Part of a small language model's weights: 8 layers, vocabulary 512.
MLP neurons of a small language model. Each row is named by its layer, matrix (up: input weights; down: output weights) and neuron, and shows model dimensions 64-191. Each number is 128 + 32 x the weight over its row's rms, rounded and kept within 0 to 255. Numbers have three digits each.
After each neuron's rows, "fires before" lists the tokens most often just after its 100 highest values on Wikipedia text that the model never trained on; "fires on" lists the tokens most often at its 100 highest values on Wikipedia text that the model never trained on.

L3.up5:127045094106111077122114086160120188110111079116157144149098153184169130149146094161166143077092189170124107129142126133109125112145137117097082154166119127122127139124113053204122100133098136172106121112098131154083099106108206126139138128084159178135147127140150133118133132204120098131133153169090157141115129160175103105096182063143168153093133143131058081166097174155093152131137
L3.down5:105127140107108113142142097141106145094194122131128033129135097145069132151082153142129135064119105128140209139139160158142120094148205080136078146138129168111119143186142113109131120162156161134156143173124116115128122160141147161121190087146167130131128075133100074101134110124102156099115170186077101122139068114107129155076060094097106112138099112135182126086162154113120140140145
fires before: "==", " was", " is", "The", "\n", "==="
fires on: "\n", "t"

L3.up94:089108118095132107094188121123125137130135157075133148086154115116145123138127133108100127154101146161065219169153098119071177071122169158136104097094154149124163064105149097112129168098183104091141116134103074162077123095088137066114120109176107057107135106133131147154049149179083108113102146122127110181138144142121146172217122145111120127114159073191128120143100108171174087155153
L3.down94:134097120090159116136156134134166117120146125140124180069180148129100132149107074139140080142131108140173182123120109102114125107151141122111089099150188111126138153090100129111126108133147115191152179146092196144143142176150179129151122112127118159122133090118131066149146078087168085093153195141131059147163092173197084110114145149138128142105125147124089130102120134111121123085138
fires before: "o", "um"
fires on: "s", "b", "l"

L3.up583:116144173092155081109075132186157131110154170120088173108114133114170184143184067118104140108128117074121151139133081114077123125094106064098131105152120174117082129160144144092148129210138152155122171125156134125135123104077070128135151090158084139147130151134084136124141152165102148137122153122131188104168140122147125140206113174108091165134133106064084058130078082158167138084113
L3.down583:152059099082148111158166149136108061167150219162091088154078152160105102166119158127122141132112155055104090116136167124135098134151126146134122169167173167135162124075108172121102106167094078121126129138125113151168106055132145110115139133115095138144182089131108059131101112130107175133132098082157082093114112175154151134116073166124150097147166163165099141155120161072113102136104
fires before: "o", "ge", "it", "g"
fires on: "s", "le", "ch"

L3.up565:139126118135154142113169065143070184110121179139085133182156208150083111218110088138166133131127122072148125123113083122117188107144056135116114136144113187120092139094106162093194114155145059102142087131150052112172114169143119167191180159124129124103146119195145128139122068148158178097066127135097158098191125130110103076141146137155133134123135151134112103137119125159133137102121
L3.down565:191090112132076138083181114141137089129215124155153148150124129132095126165154064115120133133173162160133082218136082150120067171124151163081051115160152140139146164159133126073159080136184109171119153175143129157131103201103109197108168137091125109130091094121151090132125095145116090159080142090167112193149150085142144068125155091108143146105141126131110083146127111197145135104114
fires before: "ter", "le", "or", "f", ".", " ("
fires on: "f", "i", "th", "st"

L3.up512:155146116072123136185180133176105106148134109141138097096059084109103158117184112122188053138091164121117137098127114154090117167199143096098135134082124066126083133087065145057111104069177155107134173136159152136114221112124116138115112100133169143114116138129084148144107119098102101109129123136100124143170182134118085174170129179167137104127174128166173115141171132138119113124093
L3.down512:130162139114093138080100118119179110057130155127111105144101074187104146193184170160118142140122189156136145087171146174104151165120134138111098158141127151105195150131124125205143136148109124103080125131144192109133080162163153115114150138117149128135117055153190126107122133114159128081104157127116120129064133147143110199142179093126135122108097133114074123124159147175115114062148
fires before: "on", "p", "ed", "oun"
fires on: "as", " C", "p", "il", "ard"

L3.up151:103193162142075127076089075112110108133136180123146099117118134131106139129074142126152124098148115121131078156113140172092122159132127106123119085124159163160156096126111125100140084122130155068177129122106165122119131185105106124095077191102125090170089066097172084174110151089153136111127173056100115146213141168132157116234078096137145179189093191101139081100083074142150115113099
L3.down151:105100105160133114139133110133150175120123166125161101149185141187097113186074144117075096102058110191152169135157122170127147158124102098159119068127129132173110018172156127138113123155122124111172144123104091116131132151124211155104119155146111097133138139160086108130144172176151114076132135113129069079133148095100125139168153107128144145163106120151171093156127120118143149113139
fires before: "er", "al", "in", "t", "le", "h"
fires on: "iv", "it", "ing", "up", "at", "ig"

L3.up365:176153166144158129095124059084139102159154141158133134071134203125159118075115179126146118083110091140135087148162043096160136192172184147061160137119132163110119095112094099156138098111087160096109147062160107102169199132123112104129126092144101100153155095088154063128099127111134178139118094146159121104129109131084173114131193154127163144173119125113148136180137127124053134125184
L3.down365:099151101103130095140125147132128152133063101114097151177114122192114114170068097141126052143152148135152121109131111095198088141151171120077138179207141111134125119170171143132194141072128168109160115155119103169125067120184088151172141151187151138116120140120149074135089139156176026136111145117113129121087110097135100122179143145130150128111142038118117110103079122104106149147112
fires before: "k", "ess", "f", "r", "el"
fires on: "c", "b", "o", "v", "ie", "h"

L3.up376:160112164117108098126129146116124185187060114103123146118142128164149148165153107100119110116066145165096110107142126147172129139110137143100126151055145100158104161150151186167142040089147097172141160120124115159112142107184120118120122136136183114147137097107134093074167155173094171145169135114113124119166079108136085074123113111170093073110070097148167139180081104114112081191086
L3.down376:103140148173172132134158099137119140060154055129117140135138104088159134135162128175159131144130124099095124098135099050084107140110143136137172151150162138109185115135134097105130154116131143158145104121129194149163107112054163142124108126160086164123106114180084171124155143096137052160090063137139130093109158120067168167105107162134160168123150136156075114147187125184122131106177
fires before: "e", "ow", "is"
fires on: " H"

L3.up135:095152147190096140182113118142110149091145139125116145134132141185073141153182162168121120113111061113141123147111106143103114111086130148121061081124107117154134065168126155144154102113092143068149167170180160162090111138144093120106094169124143109071107136160101104102147202113178159086104126112059064167156131212119168112121164200122153137141059138140125162179101157103169147100115
L3.down135:127103184180143148113132112105153159122172139164135052069144110178108133146150094086086112185108136160130168181096100095135107075164163112095175133130155140090114167118152080107109088084137107167120132121190095137164103124144055120060115104145135204087163111152111079081069103089110062127120131134159148162066099132142113106188194128163146113140111141158063079094167111163132113117165
fires before: "ers", "il", "ge", "al", "h", "ic"
fires on: "iv", "at", "ud", "D", "C"

L3.up346:134128097120151157085058111198174103137102103172112120193103156097113171112095131127121105124075101097131126124102060127081145047112128101192210139129175120066158091154129092085148182122146111118131118144157154113144097105114121139071130181164112106135108118114089108088169144161170084117123142106140125110136168161153137142109098115130177069119139156131129073126101078189158040117167
L3.down346:155139123156136126098145131168148093127068094129123134110116143084123111105105132095118130151052147149152196143160192112194168144136142126146147175156118135115110109109131121099136138150087155132100148077095091100151148098109065110116043142148056081115185161138145136158165078128138160118102152167094095084042100127175130111059083114155125153200115124143127087143158189060141130112146
fires before: "it", "ot", "p", "in", "m"
fires on: "os", "ra", "rom", "d", "om", "qu"

L3.up228:069094103140159119162114086124095126099125120148117163121101116093154106117152177104095133117087148149207109221129124164059135092109083136122113100106079103113149113198123176152175127137109129167122190128106127136160126148165099161112191088161072130113117159143148082158153111099127091111058175115145067098141052116108131167132124132153115099115150144150153080121132176169092094137128
L3.down228:118123113130160117166085092082124161118105118159089128174155158121123187118193196177128132126107106066162103120122133152138176159113138082182067068111108095143143132075134112118127135143077146131115079094154145132117143109159143128094112209159146075110091126146097133134161124137139099154165137144135157079156131104186114181139146090102083124138114080124132139079094094163094172191118
fires before: "o", " the", "es", "al", "t", "h"
fires on: "ot", " at", "s", "t", "2", "at"

L3.up720:122167107129091128172121143092035148122170128171172127109109134109090168106158126121084084171154143103100127102146151106090133109134127175127122158181120134163089141164167148153125048171136081144166143166084086111129157092109110136136138120214174143088145156123098170124127125141133125077088108138188101137132166135155111105135073142119061134144128110120159092140107104133135126120148
L3.down720:094131159153126108161132135183149095110109103123075182174132096122145075108166080189029154176106125136149091157109150105133106073181077134197137102094132127127090150083134140179098185123076143105175160096095112111106165135176119125122122099102069120081090150176188109072142157123130090169104098118131115143129144110164109147174116152085143170167165133079080133100217160134121139151128
fires before: "at", "n", "r", "p", "ing", "ed"
fires on: "or", "r", "ur", "f", "er"

L3.up173:079210099104134177143158140131112144158167098146140120084103120142143152110113085150152190139135163132161104098088143093178122107107126117096137119107080122120149133120192159161115057116102089111195127110112143121150154093089188127160085125087156126140157080160103148053152141102157110128093102123128172095129122161123119158121125188149085118111130208154145101153150162144193173110091
L3.down173:123103140119064099161137130171114078163092149116091085172139130167139144128083129130091139105105122129120110112122101174132133075142140068133138148086145127154181156175171150125158140154137125108198120111101172180185175082146129102181097129162170130128185155096122141109159166139115073191162137082114115111096148138133083123150072116110039110136114071126077059152160080134133151154179
fires before: "al", "ce", "i", "b", " n"
fires on: "in", "ial", "em", "her"

L3.up641:121115158119092113143150150110075163117134132120125066141158061115126114104145097107145123107105126123130136132129095106127165147163173105136184119130121126114211154167129139158114155107103133113214131098118100157155129099140114141083126127138220160124142091170098140128078145140201142147144097064135155150172097126175135119184107146159115097153108147112118170143081123084113209096102
L3.down641:118109099120128125183147094140162166145100147105114163173102167131154137172150115139130140086111105123154192170133116124039179092121062141079118127108156138112097131145135136122115135136099129087166098103076148216151114113132131083137180075129090098161117156122154141111101172151130089080162161119162114106095062141104106130143065082123142147167188169123077142117167094164122120104180
fires before: "al", "le", "ies", "h", "ar"
fires on: "ec", "ot", "u", "it", "ol", "b"

L3.up634:156146171117208183161117097146109165166132115164122179139113158172132163093183146161149108144123154157126125129107175149116134137107081143097081185161142079144103064174140123083083129112068086128063200141096137097188145131115116109142122147205082112125092141153129095169114099130143110103057144141089156118129108107105146081146060097115114125131120079117142115217155102205156127113136
L3.down634:098129103214184096123107149119120101108112127122092089189133118064134137179090171110100136176168145096123156130159098086129121135137099088136110119083114105114155126133135135108131122163152086123151196128127143119094113106124145095046116118090153143108164092167103119131074149153146180073111141105184146130129149163092048115183121119113152067087207154048096050121076171079152141099135
fires before: "m", "ic", "in", "e", "es", "et"
fires on: "il", "om", "im", "it", "ent", "ot"

L3.up668:115089140141196106149115090183105108053137144084121104133144147120073177115174119059188118106100133080139143177121134113087067164102113156173128121070122116137128133084124143115198155093134179176098158133151093144101138114173052146132152082140169074120135160114103156099115173137112151074139099096058083074145130153076120189143129078097117167211123143126115166159120154123132113126115
L3.down668:127099127145125095121090095100132128117068090108090123126114108199069137067126205099144180104093098119109098148098086157100158154119153125172145165153155136113094107124197148131199159093088095098123148174132124110115158149154114132124125106154145161113155130118147128147117150087156143143104182073079110089169147138173167172170107142131109161221072158222156072115137162101129110133111
fires before: " the", "ut", "t", "i", "le"
fires on: " at", "ec", "t", "er", "d", "b"

L3.up524:133189101127167147158218105145124148109130143174122118177110081127079097096079071099071123099086111125175150129132064130071151183122131137115139100086106173139141152143192108112117125134106182148153134079135089137148143187079139087072126101067181143121129065176131149104170105127087155126127108115152104105108078147154158119088165127107129177164198131126156099095153120101133130143130
L3.down524:063157165128140081128083090181118132087120114116135151134166123186144084183097095154154132103179135152127145176128131130131108127154176156101107177146143132154125151126209189162082134143124082130087150074084180126122109145125085187109138136157141141137107136132165072135120060078197143185117115124074167113140141080144119145131171097123101142171121076141118178110120165129052150150106
fires before: "n", "re", "s", "t", "is", "ound"
fires on: "he", "h", " al", " f", "er"

L3.up735:096170123108145102126096133140087109089147142150162112167189110184116116137165129068144120081164120117096133135113104121112076111145184120128142130111105067164093135146117151181128140115081105147177114105092079146224134085077145156141152143144072127118128138184134076117141127127100107117184128172078074138145163105130132097173167092185173111146102135103103150147095103073152139130110
L3.down735:195118188061154140118104165092182120148133128175147116161123152152096136114165145138126140121161101195140149058135133113198080097178120151128081120124080095120105089109108115139152152139103144097113147099137135142132132126171160182173168080163123111147126149160139097156060093175081143083131065110117111124134136106182133149091158139173119113168093150107099108137133124157142154111147
fires before: " 19", ",", "ary", " 202", " 201", "ion"
fires on: ",", "it", "3", "7", "th"

L3.up403:107100098137106091110120107123154098137143164154149144092101152189136116146109137076120139117143132067058168115166124138070193178131141105089136135146104118101071151100135137200136116187123096139139161160115131110145157096084161158187117163111174111158126124101127133119117117101175120033158085148120144171167116084169097145187141083133172164099158118132139173112083151132116129146100
L3.down403:111153128115154101120103127089129174103104126138103163133152163108163125139068078136151127172084117216125093126078118126097132140171113116125123156126087113124047142034153119135119121157128123084148084136189076173117136127151138094178082199177155151118161137122158110155121110103042061123094124157118157159121118096124122118118158150098150099100131116187162101106072165192165096135078
fires before: "\n", "=="
fires on: "==", "ant"

L3.up206:091073142104125070154103094196106149143154126071148122071149031136131120151127137084155084113109133140116210098165118184163124066123127134154101115144115175120180098142147129145132134130135060165096130141124091151112104126081158132145092148102135121086151105102120157159133125108088094114097169181142142155079135110106131146142086149101132158149180154126091148204122131084162206058125
L3.down206:127149119159158126133167079117149142053135142162101152141083121121140109195125117170145109128165118154156162158109091121134125153098144167100039148128101190129120133153130078117110156176171099103070086123093128181110155094087153141092135183093093126130140108073172173160097138094079163145105195123148094122139157107076168134160089147153174131146119120166069107154116184088082084101149
fires before: "o", "d", "l", "p"
fires on: "s", "ol", " pro"

L3.up737:122139154111126122154124111148052172184168190144105135121136159097160227137132078145141120156122171149138126123123153139128177112135134157110118119178069158113110118132154084139090173102132086172136215129136113134185154166185113151118117157090146110182115213116147087128161149114130133085176151106135124142121097110079119088143141118112118058145144149104136098102102119190137103112112
L3.down737:098101071178165106151118110122091116124213162122083079136116061195124131110112132103132158132162097161146164097115135119139099123191097043124056120107166112127072100177119155104126136126106123073118081157130177098089101092139219146162145124131160155138124122148118110136105179168159101135135155113122163109127163126230139175136138077133177178095162122138104174137107114104086117106074
fires before: "ed", "ic", "e", "is", "or", "id"
fires on: "v", "l", "f", "if", "ent", "n"

L3.up383:135112136143146081129115154161134119109118166116114185136105129106192116138111160134112051090131113132098113118128108125141193111171100083168152146112136143117136128102179131138158133080111156124146158143108127122164051127125131108056113116172187123164187137121124110138053127146146156121120152154118184169156168126080090132164152134175125208153094096137129159164128134190080115133113
L3.down383:137105145113134086066143160127073162090155093080087127113113119133093133148129086134084117139122081108142116076169182149137142123128110218149147135089094100144115126149108143149131111115065129138058107151183057113114179103102158181101134124072103124132129142115109115105183097112137094142133180106103156108123119060100085167077085120109158158125165172098130193167136072138157109148086
fires before: "o", "t", "es", "i", "he"
fires on: "s", "f", "m", "p", "ak", "ep"

L3.up97:110185147108153119115104087113084156112138105158097123098087112107128148137139130139129211198166150125107189104132186207116109103147204143074090132107137138134153131091080095110147119166121116131111137091124098126158145135122173143110140151182098122120092035124141142132071114136115106075159170135164075136194067085151135135154120075165118082102135154111126175152108132165130144163128
L3.down97:127096139086112125114175110151168144083126109189153133119142090114100066160130125134143158133148152153191120104084152131094158153125121125195167115145096147120118137072127179181088139094117089153158117157137131046083118154111132148185129176097155130116094153151152154062178157165110116082099097128069128148136122093075102130103123171091129135071082106117119104211144144092141128121130
fires before: "\n", "ary"
fires on: "===", "it", ","

L3.up514:148113060123195168135172111082208126138107148150105088114185093125131086095114106114147179140151139151169134131118109133100170156129175133148120116085109117150146129113101142113152101044153179135111152145108094169198140082075144213058111099120117172127151120050124107142187163120125137114169111153053151083100133145085137102129187116178146108140069156097144146152110098151090136183189
L3.down514:131114166141103078086139124164159066096141123104109091076171123128127093117140121076093112104180072181210085130103093156119127136147134140124166150068170115114129124055133159121099153115096098140120161221078135180129154160145129103103156096146100158096116155151068106114131098138164129114128142144174145155132163141145097132140105134096139100110059159074116113157080133150129118154153
fires before: "e", "ion", "ist", " the"
fires on: "re", "ill", "t", "r", "gh"

L3.up231:199167100106176140141091068093086117123112120111174095136153154133129094144136096132072046114174164096155101192118134117096131128180155096161142146113085119186104124191173157148178095099125161116125141114138138165113087147152073130176154131071174126127161143105142134114065120100109068146139154160072155182083142078157086099135121111197121155164132136173124121136112144176139138159078
L3.down231:123127126118172162110138112136093100126030138109071166189144157136106091123132131138092116125107123118134154159140141064073141170102131164037198126181100152110137140108115161135099114126159137130159069149135157096053155122081127142107140112101102128103118113192149156133176184164223153033062116147138172085147143107138138170165113149126140068132146140113146109099103136161148115159150
fires before: "n", "ol", "ad", "ut", "est", "it"
fires on: "I", "v", "e", "it"

L3.up300:158163102117133109138161136123075100182085136139113175139148143101111148119137168138127171109102148112081155147159141099079162170134103109175127123126106169150117115101124122117155115118052112175119155117084111110121070104073166149192128074076159111097100142134126070132172105155134134166131105150083128149098070097117131164141108147217135170129093097131158155128172121075096192115069
L3.down300:093137126179155098134096126100140144170149186149052126047097103189119159093150125143116095100122133150133156128050079131103095144128141134122127132122142140130117164082149130154175143119134136175142124149133140105188125112138143111098131113132133086130161147132156086187103063133167130086129116129111118125118149073085165111101072130111159136084113161159086132136157093139143153059081
fires before: "t", "n"
fires on: " I", "I"

L3.up378:139219125075129087135101123168091085123119116176123139051130173125166194173160102182154139110102159093138143149067158095123095133134097122122088085119132127119127074152180109107133123082113134190103154149140160059175133095064127156134209182151155134119070135107162161092155158073179085092111162120116110154165130130086100088110117132153140132109128153202117171124075077130101126125139
L3.down378:122081153229121166071075147134083136090123102130124126170188114189103149163137182176121109135114086134089151099130156113162075135147205106178135111124139118134118135124087084171136078127120160133157086101116154121140089093150199159103140119122184096159126163119099102141094117168137115136138194154147118108110154163089152090090200178116156099094117109116087126123146183140117113094135
fires before: "t", "ul", "l", "it"
fires on: "ric", "op", "il", "ic", "ub", "up"

L3.up713:118118147104091124083120145149119113110139083123096150170133134133110090147147095040129101110135129162142136160098113114124098085136100160096109118136125169156057146154147162167133127154187095144130070098157101069101114115158150090122071172105102134094120120176101064148128140160107087137155146149086095124076090119152110120106131168158127148138153206080197081059135159152157090126145
L3.down713:144153113107146137182151093142118140158136197082195123105114110135093136115164127147126115139176174125116177069138132129129140177122149110159139104131175127059148165112134144151119161137119125133142147103153131083151093104159133180088162079165167155143122093080068071113080134153177134168149159092115129111108147167080120105117105155114093082113179066110156173138122085206020122110102
fires before: "==", "I", "The", "===", "H", "O"
fires on: "\n"

L3.up664:094083102090136151121103103142140119148113171112154158184135059157114092137097110132111119104108141115151141128149111096099103145119115167077134126132072154139169187139128148123168180110078093156151138117080201112059107151151079121139117116128074162210164158091098135106134170090206112130094193125131102111126117161120092083145143071127127083129149122080154188128089154184108089128069
L3.down664:114045077156136093087139113138155100177139201094109097157153077137103115160045112156135094080141143131093171111178155089127098155111146131085171173104128119172147124098113083107120106144094168098104136117134150118066142141113164077176153131141129123160099142119084175122106086082158098104110133157125155083131153141126120101142083130151078125129119075122135169145147119130115130137137
fires before: "7", "2", " |", "1", "4", "9"
fires on: "0", "4", "5", "1", "2", "6"

L3.up58:123115086080158134117159168156100065123122155177084203123096129138145130107112104100124164135139125175157182112121135090103202156105102109184152124191161108111126084094138091161141125092087108063142151164173166115184103091096145143189133133148112121146100155180129080084130128127094112130149143120100160148150153152201143172134092151100124134114128054122146149124170085142115125083127
L3.down58:104152104140098144110084116155135126129155109108114092156168136098143203136131090131133108135158071105220086125140150167114173169138118133195156109180146149088083129114125066115168142128130143095131129088133091133092086139163158122159117120093164078132123108158229141123117071132100214138118110076186112122181147084115073102109084088123112082112153207107127175172142139160086130162127
fires before: "m", "p", "n", "ic"
fires on: "om", "ter", "or", "y", "er"

L3.up761:119176023155145113083083129185093121119111121097150162198120154144161153130130105089100073113105076124126168146114117161161123127156102187200074164143077172147114118130181124108095113101113158170103179082095116090104126133162078127106136129040174171106125159150106106155116107136132131118193145061135104104154131087143166152106119144147154140191125102119114109139074110169118116141124
L3.down761:150159127070118082092078151145122123165182067088098097141120123050098105169110125111131136133111111188139090122141160121158105139145139170137141126225144138119105144084222093133089143124096089120108110155155122122091210106141171150060113160093136156175115125109112096176134168094109107102116086104122141128100171122106109093155052136118073145085093114138076039156116169121129159125114
fires before: "ter", " 19", " the", " 200", " 201", " M"
fires on: "n", "f", " In"

L3.up355:137145164090152088122100109148134145113142160144152132139146123165123148135144187122089097129119173139097096114196076157133161123154075145094135169155116144124112073117211097163156156084152058188185053144128080146071107146050136148157142110127111109146063140159152122185132143169142153074047076141128124190149096158132144106126193103117123083111146069155125084112150074109116129154130
L3.down355:132147154206114160123116089140150139122077107072170115149139125103124152168094052129167151176137086149162133141131161142125201142130116101080122174107171073132112104121179173143122152141126096122150105121154119119120149142155141056154136126068180096185119142082127118124135157098113082123103098114128132147112113063110216150146148175064167159133113165122109174119076075145083149245082
fires before: "o", "it", "i", "at"
fires on: "s", "h", " wh", "c"

L3.up500:157099156115126141061132148090206169157084178113106144148162166076141129158169126165155117114199141085156107143096139089180042187195137174137078100199122109089162155121097194103158086145113084138086080149136129139125089036141126120123124087145067128069160134149104171152140155112071107115101162127087116146098163152176135094149139117146140121083101180168172096123092056061124092151133
L3.down500:058138082164118131130093118142082160136159121144137141069107082160097177135092173115135143137143105158116105091181121195073163178129129106118226150135129195123109106158162088174090110114091132093168076106110145119078102072091087102144103178080157113151133124112149136146145100137099133137110108119172182099181125128095105120106148120158153135168144113131139166134177084107126165178125
fires before: "e", "al", "u", "p", "ing", "le"
fires on: "re", "t", "g", "ess", "est"

L3.up66:065132095070112148098156105162141172100143130135130101108106151116150166149136047098140141092115085110097145099124130161126166122110158103179172178178147104116157154100151107156131142147098052105122136119098120098134110144086123159140146172071133203089109093142181163122124114162141126106066117096102137137122121063138157142145116135108154130095141173120176133147092208159153163132128
L3.down66:153111157179140113141134136115115163097110129113118110122171074119137124143140195106033109216077123091144142114156127108128110146153122172096137081078123147157166155161102115088099083098132188146127107190170157133155152082117113090142093116186171130161180118112073105116120162120138088098123085153072105160146147170124154110150168152110127150124083119072119176127152042168137102102180
fires before: "\n", "s", "e"
fires on: "=", "===", "ew", "us"

L3.up194:163145155124107164119112122128105170120122127138140185125145098144102118175119130149201101148098042089245148174190160145101142054153112164104128104163123169135102088132107121177125107181113173176108133114125154166171130078107121102062132126155133119106092166157137180054068105117102102122125118090191139167115127120161138153124158155098102156101160107078138087102154123140112129113090
L3.down194:108140102117112125120103148094141117186131168133155161144162138129154096135085111108118125150178068168112115175129168126042162135129131168192175166153125128084136073125075141112117099163112081110090204119143141097094132136113104115113134115120144140093106139182138123091138167045128070100158122123135120093157166116091185155160084115142125153074115138176085163108135149103059139122101
fires before: "m", "p", "e", "b", "ed"
fires on: "om", "ad", "r"